From a checkpoint of a small transformer trained on Wikipedia.
Training: a variant of Adam for these matrices, 376M tokens.
MLP neurons of a small language model. Each row is named by its layer, matrix (up: input weights; down: output weights) and neuron, and shows model dimensions 0-127. Each number is 500 + 25 x the weight over its row's rms, rounded and kept within 0 to 999. Numbers have three digits each.
A block is one neuron, or neurons of one layer that tend to fire together. After each block is what it responds to, as a language model described it from the Wikipedia text at the highest values.

L8.up284:487475486479465502503475530498518503463479472515500502489488566485494519465494538505465474530496500521481498499489474486499458497469448505473497483511498509481538511459446493454503503518496501504462542519507493492519480515504531474464489534479458445482484522528485456561496525490482486516517529509476481560477536523483509517474548489510501507460499499489494493551488460496513508501541
L8.down284:500510446514512509527484471514485501445553480477446459524473503508542496550512486529494504474541548563508521510518518509518500498505464506515449487510490489515515458479502529545466476473479562506519506491520511511500470488488457516552499528485521518512451500451525471472509515497502509528509496513484473431486512495502501498493563506510502479468506507536500501485508498499462553456499
Head nouns that complete a set two-word term after its modifier, often in infobox or heading labels: Youth career, Vietnam War, federal government, state election.

L2.up452:500514504516477477476481505495484482474548517481505505513484498520455486491537482494535520497442486525481533486536519517516468524493480484556489534470529476454487538474487503498529479538537468459503533511529524538513497481512487485515450474507498494484469471474489480509516442542510509474503464503487525494459515490524510530502523530478489506502515508506493477459476542521505524505544
L2.down452:505518533432522443454490493518514502508488472467472500503521496520492476503523484521506478494501537490502521492447541480543495441476542459510479512491497528504518530511487489523521476498503538454485505507530521525527522498466501523499470509464499513469521535510464522473507544500519534549499485504500505548466508494502492536481513514502473479471470528494514490518543563515533532511524
L2.up626:486504544509507479510521521514471471471518517493507522472499483520501498530540466419503498507464533519500496506492547531503495491509497531500478489459530469485505518510520482534520479543462457457491476511513504515521537499467528518522497492495516512518499526530545525481507504483497503480525493512509485552490530523512500494496515493475548460501502507457537512491502554473533545497534
L2.down626:467535557506490497507551491517448501548518499492521475500494498528509537500533486485497481496456516495478522514497557521517501460499464522492475505477497429487489521518502488574490498506499487484532519490504541505537492527479498511495513534454503530472472522533509524515501494480481508498473466523546491489460522478494462486469491498529493487472498499505528518484489521462524501511525
L2.up887:446455510505540478488521479481473472484505491471518489499508493540505507539497485441514529511472540519537474468500487543464482485499513479515496471504491464527494492500490473481522491541475515484502482468549525530496528531514424516472502489526506515514480514518511498483486547493525524467534477513502450541473499482478540520499464447440511483504494529534512502485478574525487513485556
L2.down887:507448514489539543524528468513493496513468496509547499511551496533474554475506498501472434499480530528520464464479528537495533478520512510492479483510508441509470499492485473477514483510521515515577493513505522491522531477454504504504486489460531550496503537488490456469493496465509519460506495537482441543506520481492530495507503468468505510492484480492488514508508467485525518512534
L2.up965:511491491467509470506517516474503502497533527505496503499473483540525524508487496475479523490480512500483468503509462526497505459539487508509462496482511463496487528500495510479497507496528511443506476503511550522485486534504485538511487487504475524475512512488489449475515458535513552516542508512488427491452540501520524553498492522457505545491462512489550482520539528489509544441549
L2.down965:491473532490464462501508471504509518469491521531474478490512522502512508505509518514479506504544463481509527518494560477524518485531458484494539512506471471440451520507500516501516517528516543478514475498534538491477503547513485542487540575471471552499492520504529503541467489493499524496477488452511470501522515475462509463521473459538499473536468507500512505484475491470465524489465
The == or === markup that opens or closes Wikipedia section headings, mostly the closing one, as in ==Early life==, ===Family===, ==Reception==.

L2.up23:517451477520503508489498508492485494520522531477497518485464464486508447523509487449505506459506517503509477510506537496499551509497494499503515490502483497488491523526456535519483510522523480463505444505506541541496549536521503504516433525522459501469477473482486523515502526450508459477476504482471519491499479478496523536504508494458530546481534520512518550491502480511572523471525
L2.down23:509530537524509480515518522491478506534478510493462499529522519524501514477543496556502496519490487491502485468511507481503500493494530539480512473492532513458530451538481499503460532478525480534574484474467486484513530442506518538475490538511460455497499497466500536486471446526504480464479506477505490498552470499481543475508514481534455490530497500514510492477538505487498536516539
L2.up40:488495501481494477519521521474507461490516518455503521488500485503538492507507570494498532480522467485476522484524548521524509489553465530463500481489494511468497532486543505510480472512469450461488511486501522528464550513489458484449474475500476524508527513518480459503466481493537476487511520513510521504492474461499514506519518482493503475490488467537490529546505517512545476517527
L2.down40:494494515571480510496479543529512509513463504540481490492501492509458503495473504535497499502500499459486493488522462491491541496469508499509583519520526518482545497495512475558499509497493479519499481494495493534507501514514514501521515515500458502486502502476525537470477529497505465522458460469510548484504503505514506521474476563479540525515470471477493467433497511574509508525489
L2.up343:488514520544516509492447536495483483511504493445495520497492554476461514481511538501494547489510528500471511521512488491472540517517477492473491516469500508497526514485487488487468508459491561503552461444539509520453508503519512506486446486498481486522535481497476504479515464469489462494578470487494516447497490504470500542470463501487527450514515518507480475521466489483506531541491
L2.down343:545535505476509499488480528493489500533499474504540482458527477515512497484472513517469529492497523545475487480491555471491478497473520488468490511521508462481486472472494490569474499467504505517511458540537508495502454456427530526496460507491482494520499517501541501544535502505514526516478499509515470505487525481481485480415476521484509522476528496496471479500477506519556505496488
L2.up384:507487480522486489478496531480497505550474525508542475492502518427467491484486517479508521509531475527517563534542507517500496457486517484517483459498475503494532501505467499456507469526495511524470494463522466530460538486496490479500517545501468501487513502526479526497490506457539516494556503454520509526502471506497528534492471493505477497489490536510504482516502496545508516509505
L2.down384:458496497507489529481493466466488543499502513528504547504491482486502500466521496476499476464526460530490486472511471458519511464509529470511529519488491477496514482495524505488450523492482497512475477452509523523511501482471510489524460498512496517499514461505549497502483502556548509486489444486491492527541503478471528513493499522557509507516528458489534457532460513532528488516501
Adverbs, mostly "also", placed before a verb or phrase to add or sequence information, plus not, later, even, subsequently, often, well.

L2.up513:528515517551532508507505503510490491540473477449432498514486520485476562498534500496465530507509499473483524491548514462467501538480495466531493464503503483522491528500508510488470479534520485479537448493530484479462515520500488479484459523529474476470503472485503572512516473461493459479523472497509523484468464474506500570488483505463535529530499544517516504486443500490493507517472
L2.down513:451459472538523463514517484441517503490536496469509489521521499497498523525524526494550527529496467483452473507547502457533465469495534529494511511518512518488551504510523509459530536518507487490506503483543524489478473498490485489476482484491483478515450483501497493548499512456541481470429491498522491486494489509493506454512551525476489496485510537495510515511495491481522510503525
L2.up643:505478516487535508511567481522510511478516526418518490525494515527480476521517517526504508531454524515460480545528503522442503499492480521478483488503524496518512454508482515494467506568474512472509431486544479463491507562512513496506533537522505520520453498516525482488507489475521470505538468497516504542482497481475472514503527507503528497502491499536513528525455504449495460512515
L2.down643:489574534524466529489480531492504472492496484458514512497492478527531491493513515472493515468549506490514503457489544468544515524521530530498491494512526485536511482523487493493522502515495505501514520503491466474470495460487475504521509536479532494490486479473515564480496461512503496479503475489531464527485499489479487488488483512525462423468530498496519470462523512471458524484497
L2.up702:540510492547550480495551525470504489486489512479508539485465507494479512523523508470473505486448505506489492531495467452432534522481483467532489476494533481515472486475506481477517493513471491520495485490525488474488514537504431506482478510504522487531504517542511512512497488465505467525515470473482495528460518475486469531528509486447544540532498497506486505529455514487515514470493
L2.down702:491495475510564479499507484504507512497467491460502537457465519517498509514513516486498533514490483525488469499495479446479521525495475499495443460460522524506483493500474472474493489517483507518493480527571467497494511525544462505490478476506502489518490531508531520469520495473490476515489453490494543527468509487499484516508547518448527541516542515515479514514466514468499504496539
L2.up732:491500487492540483539497505487484489498517536472546548443504481504493509524521518485522505473482501471486517515483475459441491524497475475521500479465496508495475502453488472522510505539443458517491435491528484498452521493488435451527471450479508484503502510538500506542506526486512452500517475495518551506497543451479499529501522515431518487522500524547521488522472524496517500514513
L2.down732:481488510512551483501499515503483503497495511480512523460483479505528478489481524473516490512486484492499507514509517498490510504504479481490458477489503482503484488478492498486510510528491479467477499500535532502480506504530488500476500473513500497501498530512512510486519489467472503495520475515485510515473501471499488514485516502492518516521510516541484488524457510501512548490523
Words inside census-style demographic statistics, such as American in racial makeup lists, those in age-65 clauses, and Demographics headings.

L2.up46:495478463517512523494479515492481483470507504522498518458532513485522473479500495488495493488482454466501500481508476490525533503487516519531520472506465454515487447508482514512517451502505502485462485546498493502493518505507495480506526467557473466557516537548511515508486566483502472503496485501472511502484524458465517523457483468455512490517463529508522524520487523514532540533504
L2.down46:534525489476516479522504525513496500541543492540503479487478510527517476475499484512528482509530517458507450481500498509477513520517505522487512556515541550473502485502489500499510525488499444495512503545471510488536519506471532505451466516509472496534469501549454522487537498520490482523505543497448500485546477483540519491481465507534498507515533501505502493464543481532486457498545
L2.up372:500493524437516484476518521496505507466534500496483507498490526510508495490535483507521518527495504478503448496539474503531508547488493488529517529491504496486448464510503513523520459495471506431473468524509487495495535514499518494517508487547473446483485487478485488492472509542514504479472510524480531499508463440539485509478485505456548500493521547461500483534494538524560520519541
L2.down372:464530508467479497499521500488534498482535510490512496525503526523523495509513436528505478478502495492496493481517521512526485513503489507495511527493526502480472450547500558522472486512495501508516528504487479489521529519485515508519480521517461468457453498511493499488489490526508511487450516526505545544528456482562476489474487515505487514485531494468470529500541500517525514506539
L2.up675:497496490483531499487545560474500524489454562505541521508515464533511517471509502476491513502500480491476480524541524505474537489458504505463496485500531483540518484504461493472510524512504521453478467528524501528497505475495495503483452468559496450484492535494537497483488512505489525514506523571488462509507525524484484529504520519446536472503541519477498491518481493492538534506517
L2.down675:527509535510492501508486514470490487527498501493508530499439451479496459500499510516476482513518506476532506501465512509537494493475512477493476510487554518558507500472487503513549497483510473576543466497478505534478479451479518517538481499527550475499458484511488495505513538486474473431533553484541493463499493524481513495495565516527520489482520497548545481485485508505519542529511
L2.up839:508462551469525499503493505525501493484531511490472519464532459478485479490492490467475485528479517484498453518520521532529531507521532471480498488516489492506504470539507481536488510472487494448467511496513538490510564455523497500532519480518490472501478493460486495464498542482517503482498503517431476504518535484515502496478513469482507513525510481480448516534509512496559518508517
L2.down839:506519526536494494516478497497518501495488516473521488465483515529525516502506513471476504454489500549516522551478478498500499499502519522497525465480468463551462481503525513508480500536497478495500488525507514530466498518493469504481502476533526481459486508515474517477535500486531485525495509521523494526518512531483505491488560496516518517520536508469510467460515515547514494493481
Opening digit chunk of a four-digit year split mid-number, often after in, since, or a month, e.g. in 192|8, May 191|2, c. 15|30.

L2.up256:505497508499458493526470522538542508502519550468539528464507470523492496492545524472510511511487503508518489527501449542499516504513474492555500503489483497488481491517518506522486440481501449469499498510484515527498501461488487527526505498494534481512513469440455522518546505519508489457544493521505446542473490482486526502505483499487525544487495488488529513499484526526471495455481
L2.down256:562489501493496506487498499488501516499499486505463505468516486525531483510505481483496451487507514514513526512508509470523514484496508438504515504487477503493488539514525521516535474482536479479508513536490530502484463510492549516494530514470551519483480510480528536461513509510483509519486534486507499509499486433493473495458519487485520494449517483494522487479520549503432461517438
L2.up687:517498508509495503526493536461511503516512515477509520477485488530504503451490459475482520483472514483479511492478487507466501515514483482541497463510481477503534492508502494501502514554503494471496473573501495532503521512503471475552485501504498493492487540521439485534491532513536496543503532514466477450512507509498455549492484523478460511526529520566500493490484467479500472516523
L2.down687:514524491493531492496479506536481516550506470512485521558538537455547523519467473541524526477491460500496503488484490507478456502479465491528510527516488493523529534483506483522513546462502530527473505498476513486467485516519508505511455443518521496473530534489479471544468494532504516500523522480562496506419533475525504484546474493465484471461507499525549490500474501489510515537497
L2.up691:532473480535503487551463499482518498468576529500540499502488501495520512494478537516488516518477487533484525517492511523469513515495466478502528473524466481516461499471488503501545536499508465513497474510506500512493498477476445482509518449523442535494524536519481476516509521503537482505539491519480460484506529470468490491474505482514514506536534515538509517505469493501478477491491
L2.down691:481477495504510498525461489502470516472507482499501468523537530510536506487506490502477483445478471499521507483471516497497490537496482532498514517446553502519495504484493547521558483487498500540509521487497463489488455471552518467509519504483515491476464488451505491464507515525494533525508509537497521511504485512534472472483479457515502509471491521528499480487495506497424489520484
L2.up863:469538521488530506510490472487484505491495561509514489448530462556490455518505517504495516528489502506485479505497499512518496520465530508485503494492463477477481479523456505486522476472485509521478428530486508532475526497499486470509492485497497482503509484524523474480524542487550465525545470507503527506529532525472485557500513529525501517509526522511525496520477529486496478466489
L2.down863:440472470504496514480458501500506515529483502480524497511501468493506502453519462530475485508546523504532476492489496451515519520537505475486540522524527535503508513536487533465496530517440514550489504548498517492510494448524548513491448491491496481503538503503516525518512504497463517521461485504494497557445513506495548541482448515491468517514474509497491499494476504481469484503516
Fires on the word-piece "em" inside words like memoir, enemy, seem, items, memory; more weakly on first pieces of longer words such as Republic, government, indic(ated).

L8.up116:533462490480513468491534485500506505497466516468463500508478483513524510472521528482495508499469494544493482511475475500509520489552508457538514469478496510480480510475513512451514483522499516512469509499518517503490468527491528531497555510501502485510507533521519533483461489472501482483509504487481498487494535470495500522471482488469465533519470539523553464524480547539498524499471
L8.down116:483548517542512498514482492469495481558510522518528461478497495520503483520537452495501494510509470532459527522494521515523504493487524541487456520443498488519530487529488550485499531515501493473496528527480510481518474487499562508483479487509529542505507549515527461484505504533473513499527472552473454525539480510483475516500521508494512507513481488508502481517519473494511498470519
Tokens right after numbers in statistics, such as table cell separators, units, digits and "of", in climate tables, coordinates, sales figures; also mid-word pieces.

L4.up324:482478545510520494511480526479512461459519487532558554526474530468521505499471540497504487510505552523475448487511519474484517511496500482549465487513496539481509497511488541510523491485483440498512482528541512502520501493505512484483519496461507521466489511464518548524505508475486521520522462532517523498505496526483468528494506540482499474528516480550476506464465535516533537526515
L4.down324:499501479479488466469489498497494516518517504475531493480508511538448503518475490508521477500496482504561547486507504507553473522522497522479547499502458486487513504506519496503501535510528563482499506478469473480448466493535473505492534510534499494549463515541473505487487519493479479487482497498454486512475489490512529474510517515501502519477522489468537451511444465485460450509467
L4.up362:511482505504531478521512503488517526481540512502558502459458491463478463458461519495506495457541507550486513496528508451493536474536435512566471469492496471478507488482501493462495507518502474516503427484537498445478571485475485472481531495529474502508533512487457530484494508511454516484531480523491533528511512532515533516483531529485514500530504519542499519474488500517515509507493
L4.down362:481520485500482481445522494476484513516487486459467498526504490527514529551464479503470485501479522468549492477474520554523493477494549516501539503517473511471507502503507501500489461486495523485471507490460473498493473484559494493496496541528468485508504529476503501499485503491485480515460490510494529498486502477480493468477513503526458509474489487505521451497505495482451482521519
L4.up780:490497495526547487537494515485513460482514518487539530480504520483554507488498534485502492475515503498494522480505527474463533521536516446536502488488504489492517490493462531505515488453462510482492476504523495501499527497498489503499522472480469520456514500492492570513546503511512493493523484523511498530487503523478461538450507508481503504554527504536503506484469521506544558501519
L4.down780:488500508481455487486496500497502518487501483529464471509508464498469498512490475521539499508487499517545498517495488511503448506489481536459533526498485510495491512493536486521535509525551517489479545511491471469499474487518485476476482558507475480527491512522504484495450508501483510469505510510466531489482487487496534460515485472504491509463496484477513491485480466454430463521487
L4.up913:458473522509519500513490560482480489528522523535501530458480499508525490487462530510512516472513482515472490518491495499444490505557516514515486466464539487471504510474495515460478509509477452476495454531511500492499521501521523483516496511518471505485509480502502537496469497517500502510512484489492495539512519510487483559459526506476510505551561501540465504472469523490568513507488
L4.down913:526534497487477459460469476520504528469477496456502469518486496508472511495485496497499477492508505470522518481502493508520480491515474494529539516527501501499518508545512499559490500463520523493512501479464509475508460488504480500475483508506516525499512510491514476489514506494512481488486510539495536477495480497503494469509462482533457515448467458496530475516520481491465496507551
Mostly who opening a relative clause after a comma and a person's name, as in "Artemisia I, who"; also markdown table separator rows (|---|---|) and section-heading words such as History.

L8.up895:524510496472509443532544510514493491531496507512461509466466518485507472513485498486504526540514518505515522528492518474460486501498480500460518494535520493501476511470467489443541489539491430485495472509513560528443531464510521488526524483515526504524450473474473500498486465534534528470500494450486506488508508513527500477471510539479497473474478489523499507496490540484479501487511
L8.down895:507471551513480492486439518565513489502517510568503500488482490505509528451466526537541490503495485509488537464480496488472516487495504504499493496499493524517518493477470535457488519482496490518513530480511546491482439501500552523498497575496466525473480441497471479526497460486483520544496509529510482509484508510518474466496510509504508487502516504494488473508553476477508493485488
The first token of a new line in structured Wikipedia text: infobox dashes (- Born:), section heading equals (===1980s===), and table-row pipes.

L4.up72:500529500459490501479466558516464500506493536471534505498511492486479463450520497501514521505486450537493506473480485460469501504556441464456498492469498460483503499512510521498487504506520472460505521484499532453466493484506506513476501494512486503522511490538498446501507500505479439479509486443486481495518525507460535513513503461485501481509499455494496470479487509436520497444473
L4.down72:484508504515488519468518495476553500501504437493493483485506465522535498526500510471436511520505495502537477551485521521529484505481560556543495504546511537506514499469502483522490490518495523521508437494499496529518472508493503452499501487477462509460486513482495514519483489508525565496493530543478501530481512497549470479501490513515493497478479516519517505504537495526519511514530
L4.up212:483509498470546515487535525505488513499512559514532483510533476486464511488444486476481481484514465462505467520487487473453494525540522474515494497483538503487473524487505518486474503528525488450522453476541508482480502482497500500458514470507482534459496469525498489495499506515511491509482521479502509481529477499500494525511537476492472503514540463506461484489486520510515522494505
L4.down212:508486532510470467446450519479496488483469458479488504512497532559517482504546478510504517518497486496489519461486485529563500526472497512502471496545495502510512517514478483531491483507501536531442496509457501479524500502544497476515458496516551514524527537492529527498479525503496512496470472544516501510475531518504468467483444505537481512470484556535514486468520516489503514515515
L4.up388:504529514469524519490513494494485524472506510458526496503531502482496490485501518466544496487496467533510466494525498476478505522487495454530461557483470505516559531545477502513524499458510536460510462457498535477489488519545492465476541444479452498475479514502504479495545509474499469506536464493499482494518524512474454473495513501490469497525511483484488489494464509495521516467505
L4.down388:509487482518476454493494542511493473505475475527514512529510478530494498506507464530497500496514482476474516516446480531517484495480537565475494446513517491486484483463508514513496492508495508537474503533476486505481466487450501464526442552505524519513507487499507512509464511515498557455475524517490494524488497495537483524511447514489530491503514522488494499479503501511525488527502
L4.up442:511536474503508518501522529488498442495509504507503499466477547465491445449506509539506501485507481551553496485469479464489471520524438491455481489494474492513513498515521463485508510501487464469513470532518513491461490519511479510479514521515503488531522482537491418498495456495492429505540505442488511533487502505470502516528523495444512496515493461496504494451496540453517507440504
L4.down442:501511523484470491473493517500509492486476483510505521508508465548504503509486514490447507534489491494520512560514514511527442510491555523515515550489497548489493461477485499519508483510545521533511495475496521527476490486498499489493515477498469503483454500471515530537479513482517515481438509537516511502506503511496494501490477510549484486474515517520483477547484491509538506505538
Mainly "also" right after a sentence subject or modal/auxiliary (Ewing also, could also, were also), plus stray word pieces like self, not, inch-mark ".

L8.up223:444486531501493490566505499473486468471458526487508527496470481486463526492474529484502513467520517501496477492493506507474493502545507484547473475463466525458532546521469514525501498496490516515476474508536497476483541443473517478459489476496446538503486466508478492529485513455501465487472467495475538512522507481475488517508485480502499523488500520524513527489505519496512460516493
L8.down223:485505477508477500518491533443492446463483505487507506529520520509487526476520541514518565499514492503442507501473533493523527439505500488503485507477519522493497487516506499515495524509493537492509533526527510450497503475486515491503545515443448512494542468476510478509471452477492475523478447466477461512570561459530503464511522538488472511483485504437513514492516547478503504496440
Words right before a clause's main verb: adverbs like never, then, also, eventually; subject pronouns; modals and "be" after can/to.

L4.up478:526498552521503490514508504522492494538481487502489494504433478489504520488513491487504526545489520492504511506486502499493479489509539492525476537492497489502494527471519459530474541527509464536495494496522535488487511444478510482509495511460512532466458491480490490511513471496502499456515493484450546516517480540515522495505573476512487536526503491486565499481477548466544479476470
L4.down478:527494467472532470472490555482515493523523518528514504509530525491498520516501503479506460482523449499493500510505529494489513514487523507471511426492475554502523491486492561491533474505520498532516492491480479514494506552520515499483478495498446476514538478454528478536476447552494530549481507513533494504538532473531469474498453545499516504485484481526474484528532482480475500478539
L4.up779:562551498489519481482505474509524509536503486483513474486480492484509463497502538460513541524490475518496511534531464493495492490538481464497500521477504496482493519481498492503548528467536497493486503451447513546510494484493519527511510493522479515497477505507510508549480472499501488532492491491496492505525459500446523570555486494513485547513443505483479516485484538504507503464498
L4.down779:505495496457515498491538482476519497505528464503555506510557487479517490537483500446500484483511489498518566506503479514506474502511445487497519483476491501468462505478503515507485524502524509445467483550498571442483470463490482534450511513465543489512494466490492489513507497451515554480490550469472545519510525529514506539461500547491505501508482508518474531517475476507453506496519
L4.up818:545521490504495479519475485529549514487511455505479484439455517512498533518504508496455509478502447506466530535505507488484491534496499460503499526484514517468461544519511486520445496508503445448501500489483482544501495452516488483520530470523496522458466486484498478490488477544508502499528481512491502506509495543516519522523483462438492547480463487493494508522468503546517478494500
L4.down818:513500469479468481471511490470504506540533458490503548481469499444562521480505552468524490524502499501503545494467525481536447493493477529471524483511491507478514500520469487482481538483482449519500513511455523492507504478516480512486516492511483489505507466502494544549472500497535507521450477483496496487521478505522493526496472493527482452463472491530488480450490476527498489517468
L4.up948:517548502538491493506512487530534503503502465490449481476452532489496558530493491500505514496457494489446500552495473501484474523517527447501505513489489521475486511490506488460471501513487441482513507500509518525487511483481526477501518525485506513462500502511438523510501459522510499551506507488498530457521529529508528489511512503483546553507482516522512518520449531532496483432532
L4.down948:517463471465521505464555504483524507534531499537527498506462497490559488507487510464508452507534497499484496487523498470499498501466485505453522454514505520525521495556496487517506510500527503482453475503497479527465494484455500527459487495491491500551467504497482520523486497490488533476456502480484506505516525555483487462505475540488532488511466497526461524514533478461478486491481
First token of a line after a blank line or heading in Wikipedia articles, such as an opening quote mark, a heading marker (===, ==D), or a line break.